python train.py --d_model=768 --n_head=6 --d_mlp=3072 --vocab_size=32000 --norm="layernorm" --attn_scale=0.0884 --init_std_o=0.0 --schedule="wsd" --seq_len=512 --doc_mask=true --train_tokens=1057000000
MLP neurons of a small language model. Each row is named by its layer, matrix (up: input weights) and neuron, and shows model dimensions 352-447. Each number is 200 + 40 x the weight over its row's rms, rounded and kept within 0 to 999.
Before each neuron's rows, "fires on" lists the tokens most often at its 100 highest values on Wikipedia text that the model never trained on.

fires on: " ", " (", "in", "'", ",", " by"
L4.up2551,204,257,207,189,263,197,112,188,115,129,123,136,223,163,129,149,196,168,150,226,195,175,216,159,237,199,116,221,235,158,111,177,143,202,123,227,218,229,180,196,296,211,218,208,154,197,169,220,230,214,199,155,173,228,192,183,246,158,225,205,195,162,239,241,128,249,214,161,210,181,179,184,195,214,192,214,218,178,258,277,150,193,183,280,164,222,153,198,271,101,121,225,226,200,185,230

fires on: ",", "\n"
L4.up2562,133,204,135,248,231,191,160,195,210,185,300,224,153,199,140,241,190,222,236,171,237,223,233,221,214,193,155,169,214,218,227,229,134,243,190,218,155,204,221,208,256,256,184,249,209,227,158,179,153,204,250,193,176,262,171,136,240,230,234,170,170,224,185,228,168,182,207,273,254,209,163,195,220,184,223,138,187,230,179,248,163,214,141,218,151,204,216,184,142,256,171,191,136,197,208,239

fires on: "==", "===", " ==", " ="
L4.up2764,130,262,223,214,135,282,252,247,223,186,279,133,249,254,182,214,232,196,175,163,292,210,212,209,188,181,184,188,183,205,190,164,162,248,211,139,164,149,159,147,182,217,159,118,210,129,237,167,143,238,210,208,297,214,239,195,221,235,175,205,240,146,199,208,174,211,141,307,192,219,262,193,197,181,198,111,244,280,188,249,225,160,206,183,157,215,180,217,233,180,145,181,240,205,218,140

fires on: ",", ";", " with", " so"
L4.up1002,165,244,155,232,174,145,205,278,228,237,234,159,173,229,209,262,186,206,182,166,229,218,210,295,217,178,183,153,196,156,221,175,201,262,181,253,129,229,210,206,212,199,144,199,131,174,212,142,195,131,231,200,174,219,203,144,187,270,176,209,185,180,169,190,132,233,170,209,228,220,226,134,192,158,241,235,163,231,181,215,188,199,211,174,184,154,268,189,161,183,254,230,175,285,163,262

fires on: "\n", "\"", " (", ")", " 2-0"
L4.up280,234,268,235,226,224,242,168,197,238,188,239,188,155,207,185,235,207,225,200,252,232,204,295,194,225,206,131,254,164,199,242,144,184,251,191,131,214,178,302,209,218,194,236,201,281,181,197,148,117,248,159,244,145,183,228,241,256,149,208,224,222,187,238,180,174,224,196,178,163,231,178,183,170,222,188,199,153,211,294,189,208,281,214,211,210,158,210,180,157,205,245,174,180,243,181,189

fires on: " first", "ing", " as", " of", " how", " only"
L4.up1350,199,162,211,237,236,159,196,196,201,209,177,210,262,172,248,183,118,195,187,168,170,133,222,181,203,165,274,254,173,148,172,114,241,261,155,248,214,163,188,176,192,204,186,159,205,188,251,245,232,217,155,241,170,164,195,139,279,170,305,235,189,192,250,195,161,281,222,253,154,152,194,230,172,280,223,226,179,121,225,214,229,232,220,178,270,184,166,157,202,188,145,219,177,187,196,158

fires on: "\n", " and", ",", " of", " van", " Over"
L4.up2252,138,219,255,174,199,204,212,176,182,273,233,179,192,160,270,194,197,201,198,172,138,162,218,156,222,179,152,203,235,140,218,203,225,230,241,174,259,224,231,218,260,196,170,133,189,196,216,241,195,241,219,221,244,205,200,185,130,165,178,113,168,224,212,172,177,204,212,264,236,163,235,208,217,180,181,159,183,196,212,211,214,192,214,150,219,227,174,205,290,155,226,217,268,206,274,204

fires on: " York", "'", " work", " London", "e", "class"
L4.up655,156,223,208,141,232,187,101,240,153,193,115,169,221,207,273,132,153,163,241,166,208,205,191,219,126,196,243,188,196,221,216,242,140,234,176,249,195,225,159,108,201,198,208,210,185,184,166,209,200,191,196,217,170,218,183,184,149,217,217,259,231,179,225,194,213,240,211,223,273,121,222,264,222,170,196,187,219,189,273,203,96,198,264,209,262,273,117,180,193,161,126,226,250,223,210,221

fires on: "'", "’", " |", "/"
L4.up156,265,146,225,155,221,169,217,213,227,101,118,255,254,164,192,232,235,203,257,178,157,258,234,184,118,203,233,168,220,201,258,206,263,256,221,260,242,242,131,172,199,165,154,149,214,243,255,155,69,202,164,221,143,184,189,107,182,174,204,227,248,169,224,240,234,207,207,205,253,136,247,164,197,165,181,236,241,176,176,276,137,134,190,142,237,189,99,198,239,170,177,277,189,172,175,169

fires on: "s", ".", " their", "as", "S"
L4.up2467,260,156,150,206,166,173,200,266,209,194,182,284,222,233,249,239,254,181,219,148,226,209,142,181,236,197,190,203,218,172,249,207,180,203,251,246,228,253,211,165,208,243,158,108,199,197,202,127,228,267,299,231,196,208,260,205,225,186,199,218,225,210,122,181,235,207,289,228,224,166,140,216,196,179,229,207,172,171,176,174,209,245,226,190,150,165,187,194,221,269,131,174,184,193,248,251

fires on: " that", ",", " (", ")", " \""
L4.up302,195,221,188,268,197,180,218,215,210,187,159,243,218,149,204,253,201,253,252,178,184,256,196,211,117,217,280,250,206,267,233,214,176,199,183,158,117,223,239,143,196,129,116,240,161,198,155,154,177,231,162,191,185,176,260,173,154,194,260,187,235,163,143,201,259,263,201,208,217,241,161,173,253,120,196,133,250,237,223,171,227,194,244,189,252,182,164,131,237,148,190,233,197,176,128,280

fires on: ",", ":", ";", " –"
L4.up2833,172,262,256,239,195,146,186,210,225,242,201,258,193,171,156,237,244,168,317,292,228,162,132,213,209,166,291,103,193,217,210,207,192,153,141,241,217,163,226,209,213,165,211,187,216,180,207,185,186,246,217,219,176,181,179,211,191,218,183,181,212,215,238,239,169,225,203,209,234,140,194,141,226,174,260,207,206,208,204,168,217,187,133,197,233,193,204,198,268,221,167,233,246,274,227,227

fires on: " and", ",", " also", " of", "ly", " for"
L4.up472,192,206,194,225,120,270,181,169,183,140,202,188,220,115,240,242,193,169,168,199,213,221,192,120,266,206,192,210,271,154,188,217,169,256,224,201,189,235,207,210,221,130,198,168,141,207,203,213,195,188,259,204,160,167,160,229,130,218,312,215,193,164,236,141,208,230,262,256,210,170,216,226,253,176,173,158,242,177,272,157,185,132,207,248,126,215,247,242,241,168,184,260,236,208,180,203

fires on: "i", "b", " b", " B"
L4.up2728,202,201,200,196,227,114,205,235,271,189,236,313,200,147,172,265,145,197,188,270,207,197,186,188,192,228,205,227,207,165,230,208,206,196,133,210,111,230,220,144,246,263,152,210,302,173,178,247,281,134,243,199,221,203,127,226,198,238,197,223,155,156,187,163,232,225,219,203,182,210,225,209,158,224,230,237,180,211,280,145,183,146,201,195,226,253,228,188,142,243,176,221,192,194,163,179

fires on: " as", " of", ":", " |", ";"
L4.up1289,238,157,163,190,212,166,174,197,227,158,215,265,175,212,171,199,247,200,239,206,250,177,199,232,211,186,231,202,146,185,178,131,215,268,144,119,248,191,234,146,353,218,146,163,182,186,193,196,210,311,208,208,165,239,197,208,282,143,201,160,191,154,233,205,224,239,240,186,173,199,195,202,185,208,161,188,200,181,201,201,174,169,263,167,235,246,176,187,173,170,132,244,196,208,179,187

fires on: ",", " it", " there", " is", "au", ":"
L4.up1335,177,164,200,202,195,166,152,252,234,198,239,215,229,182,139,237,167,181,211,188,258,190,231,235,243,195,145,195,143,217,234,184,130,267,204,203,178,138,215,195,187,178,251,207,204,147,214,203,220,167,259,233,214,190,172,188,188,186,173,196,191,234,204,213,176,234,180,206,279,187,186,224,182,169,194,153,245,248,172,168,202,250,247,236,159,215,168,174,132,224,123,231,260,198,211,169

fires on: " of", " to", " time", "i", " be"
L4.up842,161,155,190,146,184,244,301,240,171,156,216,252,234,241,270,172,228,173,239,199,182,93,138,189,234,239,186,220,147,211,242,153,237,177,217,227,192,144,232,183,220,196,189,234,226,173,207,196,228,164,197,201,150,165,188,228,195,249,128,195,205,213,261,200,206,173,253,245,216,233,216,215,148,148,169,229,170,172,177,214,211,183,206,196,225,203,202,176,165,193,163,213,215,183,201,246

fires on: " an", " ", " votes", "s"
L4.up1468,239,193,259,233,97,295,205,297,246,219,175,224,222,287,174,222,218,200,236,207,184,240,174,181,202,120,265,183,159,126,224,178,121,226,251,268,194,192,155,240,184,153,179,136,200,192,222,160,129,291,141,224,198,222,183,168,190,190,235,165,208,182,121,186,187,258,203,145,202,153,167,265,176,145,178,200,140,174,281,181,170,224,229,159,126,165,216,184,182,222,181,250,243,195,188,202

fires on: " ==", "3", "o", "1", "===", " single"
L4.up1897,208,235,220,235,187,129,217,220,161,199,176,162,190,170,104,214,182,193,263,217,184,76,176,188,167,227,254,169,210,192,226,213,190,268,190,256,131,196,234,216,231,210,163,236,212,238,194,194,154,229,239,164,247,186,141,193,250,215,177,228,167,225,164,242,231,256,141,201,274,217,208,213,139,166,199,109,249,142,235,182,129,214,163,213,212,122,150,211,230,221,143,266,184,227,243,198

fires on: " M", " ", "M", " R", " |"
L4.up1407,171,179,191,210,196,217,212,268,244,186,185,300,231,190,192,189,259,187,283,206,164,241,180,174,150,57,121,155,148,236,153,188,161,229,236,168,189,265,255,229,195,206,188,119,242,209,230,161,210,162,239,190,232,213,205,216,168,261,209,146,245,294,226,234,219,201,165,147,243,146,189,165,138,186,144,165,193,215,202,162,187,196,184,221,229,213,231,249,203,200,225,184,216,167,217,122

fires on: " and", ")", " to", ","
L4.up1704,196,244,217,211,199,175,168,234,179,163,166,150,219,196,210,229,244,205,167,203,207,240,221,193,137,116,192,183,216,186,174,243,223,142,132,282,252,145,211,206,295,240,186,41,228,197,224,196,154,277,156,215,208,260,194,123,174,260,235,146,222,166,242,152,179,194,261,205,188,154,110,242,161,132,195,232,122,203,171,206,217,229,171,195,202,212,191,232,254,275,194,219,167,182,279,243

fires on: "===", ":", ",", " Racing", " ===", " that"
L4.up2633,191,263,217,205,219,142,219,205,195,206,250,124,184,263,168,236,254,198,197,254,233,139,110,288,203,185,135,211,185,143,220,158,168,303,280,228,203,181,188,172,188,188,218,130,130,217,149,180,129,222,279,196,152,195,146,197,258,256,176,174,155,173,165,287,175,180,224,202,248,249,170,200,109,154,180,222,158,210,228,222,158,165,238,220,152,85,197,98,216,178,195,263,131,201,161,169

fires on: "'", "s", " along", " support", " access"
L4.up776,178,226,252,222,187,248,254,229,150,147,181,189,168,251,182,222,198,208,216,197,175,214,215,220,309,170,202,149,240,99,181,220,219,220,184,220,191,214,201,214,165,316,192,124,152,169,290,194,158,243,236,156,168,182,150,230,235,197,230,207,169,181,155,179,174,236,212,114,182,143,181,216,213,216,190,165,157,187,128,139,209,239,249,229,211,165,241,244,166,221,153,247,202,151,211,251

fires on: ":", " life", " Russia", " it"
L4.up2573,196,236,266,213,212,254,268,262,241,236,198,241,197,256,212,287,161,140,216,191,219,189,260,201,216,214,214,226,151,188,220,177,232,267,192,236,270,175,192,173,173,132,261,178,164,217,160,249,213,265,157,179,156,147,119,196,210,219,218,279,185,101,220,241,202,204,194,198,221,221,136,203,195,229,184,245,95,209,206,213,151,214,245,250,189,160,255,203,223,187,206,209,218,185,228,148

fires on: "a", " O", " A", "ma", " Ja"
L4.up1265,145,183,222,220,273,208,174,219,248,165,253,251,179,209,223,251,223,171,194,252,151,177,251,153,190,188,136,250,264,210,175,157,178,219,202,211,96,199,230,193,184,217,232,176,213,170,209,176,213,274,191,201,226,136,147,238,161,238,232,172,242,179,140,227,188,232,200,197,186,181,262,232,194,170,202,223,238,201,150,201,167,287,239,254,182,224,245,214,221,176,198,273,237,219,264,153

fires on: " and", "J", ",", " or"
L4.up450,154,242,169,278,119,146,149,236,176,132,251,166,193,222,204,217,179,163,201,153,184,206,154,163,211,154,239,211,205,198,260,158,167,216,169,191,197,201,163,165,196,154,90,198,216,131,299,209,168,179,136,271,236,291,220,220,222,132,164,165,214,139,191,264,233,214,219,157,227,217,170,194,199,166,133,174,219,232,292,184,129,268,246,204,128,226,156,181,246,142,168,194,186,217,210,208

fires on: " A", " Conference", "es"
L4.up2108,177,204,160,223,261,216,202,132,159,178,312,185,235,340,232,150,197,139,195,213,129,210,217,196,181,215,220,170,241,178,162,191,202,202,150,207,160,214,209,220,167,168,145,206,116,161,257,167,239,164,210,228,171,236,172,218,201,177,146,154,202,216,174,188,243,225,213,175,155,213,162,167,220,209,204,243,251,196,257,181,165,248,145,250,209,173,274,250,220,196,213,210,190,190,247,159

fires on: " same", " different", " one", "'"
L4.up76,149,241,193,229,249,174,257,149,252,233,162,177,257,228,181,186,161,187,171,169,198,136,174,251,205,185,268,125,186,244,243,221,154,209,154,175,155,136,169,197,151,236,140,151,142,156,183,138,171,221,110,180,237,200,182,160,236,178,211,220,177,159,155,127,104,249,160,243,147,197,223,248,222,201,212,189,151,211,190,226,219,183,198,218,105,227,197,219,255,174,151,234,198,186,90,265

fires on: "S", "s", " time"
L4.up1338,201,160,270,193,203,236,216,217,232,263,224,205,172,261,201,251,187,181,257,182,293,186,225,186,173,220,252,216,200,262,177,194,111,179,205,245,75,131,174,231,214,187,161,91,205,156,273,184,134,242,285,222,149,207,140,86,276,152,137,186,178,221,213,221,235,186,318,214,222,131,190,225,191,205,204,186,185,139,200,243,143,265,175,251,196,159,222,144,231,163,171,184,175,222,255,230

fires on: " |", " to", " on", "ly"
L4.up2784,189,238,251,237,230,207,230,253,156,204,224,207,123,209,221,211,191,125,303,194,208,144,189,288,185,220,181,198,175,163,204,196,206,196,176,228,239,236,203,246,223,210,198,169,169,221,171,220,196,219,231,224,226,199,194,262,190,235,148,200,190,138,230,216,244,218,235,189,236,113,228,156,177,285,153,182,224,202,186,203,161,187,159,252,260,127,239,142,191,205,266,185,206,220,204,236

fires on: ",", "i", "ho"
L4.up1304,112,234,177,224,197,181,231,227,205,173,151,212,221,207,208,190,187,225,180,259,212,226,205,257,142,231,222,167,201,194,213,157,175,210,269,240,190,143,197,194,246,149,156,158,283,169,190,196,223,187,225,280,181,148,148,215,155,261,175,154,217,225,230,210,223,193,211,192,197,199,230,241,160,259,161,267,123,156,216,207,141,202,225,157,209,230,160,174,143,204,255,231,233,156,218,133

fires on: " and", ".", " well", " then", "ly", " but"
L4.up953,198,255,139,176,255,105,249,185,152,209,236,141,179,173,160,218,198,156,166,232,187,247,165,152,215,191,169,220,174,81,178,201,161,179,192,247,238,214,259,82,171,200,207,196,154,192,288,113,167,244,212,170,158,216,185,227,134,195,268,188,200,187,162,152,146,236,261,225,207,196,163,218,229,201,82,211,228,175,198,234,165,166,154,218,184,137,201,237,202,232,207,273,187,192,213,228

fires on: "a", ":", "l", " |", "n"
L4.up2861,159,198,182,185,190,274,133,213,266,184,251,242,228,156,106,164,249,145,244,217,302,188,220,191,224,226,228,226,143,244,264,179,188,203,204,145,208,166,188,152,210,206,171,207,222,138,237,217,141,289,148,244,168,232,189,193,179,165,226,173,175,231,216,171,156,260,191,150,263,238,259,223,191,205,159,170,146,226,226,193,101,196,194,199,243,136,193,201,203,179,274,207,212,162,240,174

fires on: " and", " to", " |", " other"
L4.up1806,113,212,232,156,199,199,192,194,211,206,179,138,117,129,236,185,225,173,253,203,205,225,159,250,202,148,183,101,183,213,200,187,151,180,203,220,161,237,248,191,196,246,237,150,156,184,152,207,176,241,138,199,243,262,215,142,235,241,204,140,165,168,267,268,177,236,208,129,165,214,155,235,166,197,177,220,153,262,222,132,124,182,175,244,238,191,150,107,175,173,150,157,209,186,163,166

fires on: " and", "|---|", " \"", "G"
L4.up251,142,252,179,190,224,202,156,222,189,159,259,228,193,143,145,229,200,138,167,182,221,171,108,132,284,248,201,234,257,193,247,163,179,218,127,223,198,262,185,167,115,158,184,174,289,221,250,248,167,170,252,159,157,282,216,103,119,234,275,164,215,151,252,181,193,256,244,183,193,218,152,240,172,203,231,141,283,134,172,197,206,185,144,257,209,167,173,183,228,114,188,192,237,210,199,165

fires on: ")", "==", "d", "c", "'", "]"
L4.up1632,183,209,180,201,188,180,228,249,224,237,182,221,174,277,158,202,115,274,201,255,233,188,238,253,199,224,195,179,207,224,191,163,101,271,193,152,192,234,213,203,267,148,165,248,140,159,280,188,134,133,235,204,215,246,225,182,184,209,192,247,177,168,198,147,192,242,190,219,170,145,165,186,64,194,118,173,224,178,285,234,250,198,256,203,176,180,162,162,200,229,190,133,251,253,121,72

fires on: ",", ").", "),", ")", "."
L4.up378,157,191,207,249,163,212,168,182,204,261,158,269,202,294,161,221,168,230,197,173,225,202,131,264,227,206,176,169,172,179,160,176,219,284,255,207,205,239,241,206,173,173,221,194,241,251,215,231,196,211,290,105,167,175,180,222,241,183,151,218,132,184,225,252,149,220,203,210,194,215,131,116,248,241,218,145,221,176,237,154,203,223,190,258,168,223,264,138,210,251,75,179,195,173,227,218

fires on: " Party", " Temple", " Time", "tum", " College"
L4.up1079,140,86,176,262,200,213,227,206,269,206,190,156,147,165,217,159,191,183,232,275,188,160,188,231,188,194,274,167,199,207,213,187,133,205,194,210,224,195,177,181,226,175,199,221,256,162,137,158,121,207,176,223,146,206,245,257,212,219,257,257,278,240,203,191,174,165,230,264,148,207,212,234,168,150,151,126,228,225,193,200,222,233,211,105,183,249,126,186,162,186,148,203,180,194,208,236

fires on: "/", ",", " streaming", " and", " X"
L4.up128,145,270,157,130,113,187,194,240,137,148,231,214,203,262,245,172,239,229,193,220,235,152,188,194,156,108,195,129,246,221,191,243,208,175,182,251,133,266,212,225,219,228,128,132,267,170,195,197,268,154,313,182,192,258,167,228,162,251,121,116,223,154,223,221,199,222,182,177,196,205,261,248,181,183,147,166,194,147,253,186,156,217,222,154,217,236,209,198,229,183,214,195,117,197,197,231

fires on: ",", " (", " ="
L4.up545,187,214,207,207,185,190,207,273,167,203,203,291,188,201,234,267,183,212,224,155,252,139,196,202,213,134,234,135,211,178,164,205,165,195,150,287,202,192,253,189,191,233,186,185,245,213,151,187,217,213,226,221,238,236,178,133,238,291,255,163,222,171,141,227,202,179,195,198,252,183,192,219,237,225,253,129,185,239,170,143,229,258,134,178,211,139,159,193,203,199,228,223,179,204,179,264

fires on: "'", "’"
L4.up906,209,185,232,221,168,246,245,180,211,174,182,207,203,271,285,164,203,247,239,224,217,147,217,282,160,244,241,125,187,174,241,167,212,254,168,234,216,241,197,208,211,199,180,135,125,162,193,163,118,206,178,198,172,204,218,166,261,167,179,169,243,155,130,173,225,266,139,225,153,141,219,173,155,194,197,210,175,175,189,176,145,205,188,186,168,168,233,178,307,287,223,230,217,165,113,209

fires on: " |", " and"
L4.up940,156,174,205,178,188,214,168,248,187,135,229,183,173,246,170,222,254,239,160,259,265,234,227,208,224,178,183,192,186,192,196,161,195,175,161,280,128,153,153,176,194,226,199,224,235,153,214,180,198,236,236,188,155,276,246,201,212,170,218,196,210,168,194,174,239,213,215,270,171,239,182,218,231,159,198,213,117,224,215,201,180,256,164,262,253,161,232,296,254,237,191,197,242,245,226,170

fires on: " the", "sol", " that", ","
L4.up1048,182,241,142,197,225,201,250,196,269,223,96,189,220,173,131,235,211,152,247,223,234,163,223,220,180,180,256,214,109,177,215,205,211,244,245,177,227,171,259,187,244,231,204,203,271,245,231,285,237,183,170,212,222,177,148,200,189,275,246,201,212,222,184,222,206,201,134,203,195,201,242,267,211,197,176,222,203,137,180,176,227,207,178,251,193,211,199,184,225,186,234,230,281,177,180,300

fires on: " on", " =", "s", " of", " no", " have"
L4.up1476,181,246,259,208,161,205,149,248,190,277,238,204,182,174,242,226,169,219,182,236,191,202,232,172,226,166,232,263,170,206,254,129,209,233,214,130,85,238,232,169,236,178,183,220,265,184,187,175,173,172,229,198,192,211,173,273,233,253,247,192,161,199,209,161,170,193,151,254,184,117,209,213,229,156,148,196,290,172,214,288,234,229,240,192,156,216,176,156,189,172,175,222,204,175,171,176

fires on: " (", " E", "/", " West", "N", ","
L4.up93,158,178,107,213,237,218,210,197,261,226,182,274,212,187,185,207,174,165,209,237,193,135,225,234,214,219,239,250,271,277,250,200,190,175,271,190,201,181,211,242,189,193,211,173,307,221,223,142,202,201,223,161,184,226,231,190,205,226,213,204,256,185,183,197,213,202,199,238,263,183,170,213,191,151,166,148,189,245,205,233,162,259,210,178,233,221,184,140,173,131,186,163,236,174,203,259

fires on: "'", "s", " Best", "st", " second"
L4.up2381,219,86,203,188,190,183,184,231,152,158,154,253,215,173,178,186,165,233,256,118,160,205,248,216,200,195,163,236,165,199,113,176,229,227,193,193,158,202,155,179,152,255,186,137,218,231,243,151,128,225,135,219,162,184,177,227,170,193,175,209,210,97,178,159,203,172,210,198,236,165,234,255,200,202,180,168,205,199,215,219,220,223,176,184,168,143,314,217,283,222,189,224,193,173,140,257

fires on: " from", "====", " either", "===", " as", "ther"
L4.up544,120,141,284,126,139,215,214,228,221,226,230,218,252,218,207,221,197,175,206,157,226,177,189,225,191,111,231,94,152,235,193,200,190,262,204,153,210,293,168,172,191,162,171,166,209,140,155,219,239,181,190,239,226,157,208,176,291,234,138,162,195,275,210,198,145,225,187,198,192,155,287,230,180,153,232,170,202,179,159,191,214,190,164,251,227,115,196,152,203,228,203,263,116,198,167,193

fires on: " in", " there", "===", " at", "=="
L4.up2916,163,175,208,225,212,241,216,197,239,182,190,154,162,214,181,267,168,178,221,229,183,264,192,166,175,253,201,207,168,142,129,136,235,259,195,198,96,220,243,193,226,192,220,219,215,116,154,230,168,186,254,232,208,204,152,173,144,197,208,173,176,216,234,182,193,316,259,270,286,175,188,151,276,148,193,149,204,202,149,171,228,247,205,210,206,278,217,199,211,126,180,222,158,174,209,157

fires on: "===", " =", " ===", " Maccabi"
L4.up805,286,248,255,189,183,213,203,248,197,177,202,196,218,185,154,272,152,105,196,193,144,221,159,213,268,152,144,225,139,233,147,187,145,178,227,168,282,213,200,175,196,208,168,257,231,186,227,233,249,148,277,223,168,250,285,192,233,235,259,154,119,232,161,204,266,202,219,214,226,180,219,223,194,256,144,214,225,239,215,213,229,192,176,226,218,277,194,236,204,113,236,179,234,158,141,227

fires on: " US", ".", " States", "h", " AC", " imp"
L4.up2731,159,252,161,171,207,148,196,198,217,286,247,245,244,259,182,241,239,183,237,172,211,240,176,156,280,182,135,171,188,198,257,151,165,163,164,204,201,244,301,249,255,160,116,188,244,201,273,151,193,185,226,152,250,256,223,181,205,242,160,179,256,110,168,223,187,268,312,195,187,205,271,313,160,154,203,190,174,227,301,145,97,181,175,220,82,187,218,218,284,138,137,222,123,130,113,201

fires on: "\n", " by", "a", " =", "ta", ")"
L4.up2611,140,221,207,187,182,250,146,224,264,252,181,230,134,117,234,208,224,234,188,195,181,203,298,213,92,194,140,250,173,271,167,231,195,193,159,175,237,175,205,169,241,178,124,163,209,206,246,168,108,213,186,154,205,171,247,176,219,229,306,218,219,267,181,237,189,202,155,224,201,145,278,170,134,205,196,184,130,241,259,181,113,195,211,182,167,214,286,218,259,200,197,205,144,259,195,160

fires on: "'", "-", "c", "(", " front"
L4.up392,229,203,126,193,175,163,226,170,219,227,277,219,162,174,160,222,216,194,253,118,209,160,191,169,200,192,210,165,218,211,186,139,193,178,265,114,64,227,242,237,228,186,196,182,200,151,164,154,211,186,178,170,271,214,239,222,228,210,260,204,142,214,309,224,239,233,173,209,270,162,247,189,238,145,169,227,212,150,187,225,207,216,175,147,132,192,190,224,217,219,200,218,202,219,205,219

fires on: " found", " used", " held", " available", " shown", " seen"
L4.up2547,88,164,256,187,251,214,198,256,261,153,199,267,198,272,243,260,154,183,210,181,212,216,120,158,205,181,175,208,201,209,236,213,160,220,158,251,201,211,249,167,232,135,204,172,252,182,216,201,236,217,229,186,138,209,234,164,233,284,152,131,169,174,162,225,138,275,270,144,225,223,228,172,135,166,255,169,168,184,203,157,204,229,234,220,234,231,142,183,224,274,124,228,187,173,204,303

fires on: " ==", "===", " ===", " of", ":", "=="
L4.up2948,201,239,233,245,122,194,237,204,157,216,178,241,212,217,155,235,200,137,238,176,166,186,197,264,262,258,263,215,218,202,176,218,168,235,198,162,204,240,249,189,222,239,263,229,245,214,132,240,184,223,304,207,167,232,132,249,212,159,227,184,132,279,201,186,202,225,226,198,260,225,170,164,234,212,244,197,223,190,203,152,146,136,192,277,197,276,214,201,136,142,186,265,163,251,223,158

fires on: ","
L4.up643,233,197,244,226,203,185,209,184,213,225,265,220,240,239,209,190,116,199,192,177,229,199,115,258,194,209,220,166,218,216,256,178,190,297,255,241,219,152,225,198,145,191,232,224,222,168,115,234,231,230,183,228,206,247,213,253,181,257,240,93,178,191,184,222,156,262,144,216,209,242,152,164,168,222,211,166,218,236,193,209,186,186,167,200,119,162,216,172,235,159,186,198,180,150,202,226

fires on: "s", "a", " CD", " download", " name"
L4.up425,155,147,244,246,117,164,245,207,161,137,241,203,276,174,221,206,204,151,187,229,211,228,115,148,202,217,225,146,224,265,255,227,170,249,217,265,159,209,206,159,193,129,159,164,232,204,212,211,195,273,175,220,214,159,152,243,207,180,186,178,223,219,108,244,163,233,206,172,228,199,156,257,140,131,170,166,170,235,300,195,228,195,150,200,147,208,212,196,197,220,274,285,225,240,143,210

fires on: " and", ",", "n", " or"
L4.up2065,154,160,187,122,221,184,281,184,206,206,199,285,161,194,239,240,224,204,225,181,146,284,135,185,250,154,209,254,182,209,220,233,140,202,233,194,109,197,212,211,222,187,145,148,260,213,250,151,196,178,193,182,207,178,179,188,267,208,189,215,169,172,148,190,189,256,206,286,204,195,212,214,144,223,175,230,133,228,189,201,188,254,196,199,155,174,205,221,121,216,226,213,234,194,230,118

fires on: " on", " =", " 2005", " 2009", "===", " where"
L4.up835,213,255,292,165,196,195,240,219,188,213,259,178,238,211,228,184,181,144,191,307,192,160,237,248,171,184,201,210,88,193,267,179,165,257,243,207,176,154,200,141,175,233,177,170,232,221,164,161,203,206,163,226,251,231,220,139,173,226,106,218,188,214,265,189,209,188,161,152,173,222,181,187,142,199,200,163,238,289,156,235,239,169,152,230,174,138,150,193,226,164,203,197,212,227,221,163

fires on: "a", "na", " name", "ta", "ata"
L4.up639,161,274,249,236,129,152,208,186,241,148,163,227,209,226,261,277,203,180,257,194,249,143,224,216,119,255,215,182,196,153,176,163,146,231,232,198,182,210,216,131,152,230,224,165,198,187,190,179,160,234,229,239,226,161,148,227,231,173,179,229,227,246,202,173,253,232,198,248,224,206,151,214,163,131,109,196,173,203,231,172,180,204,219,194,180,227,193,184,169,220,170,243,218,237,207,179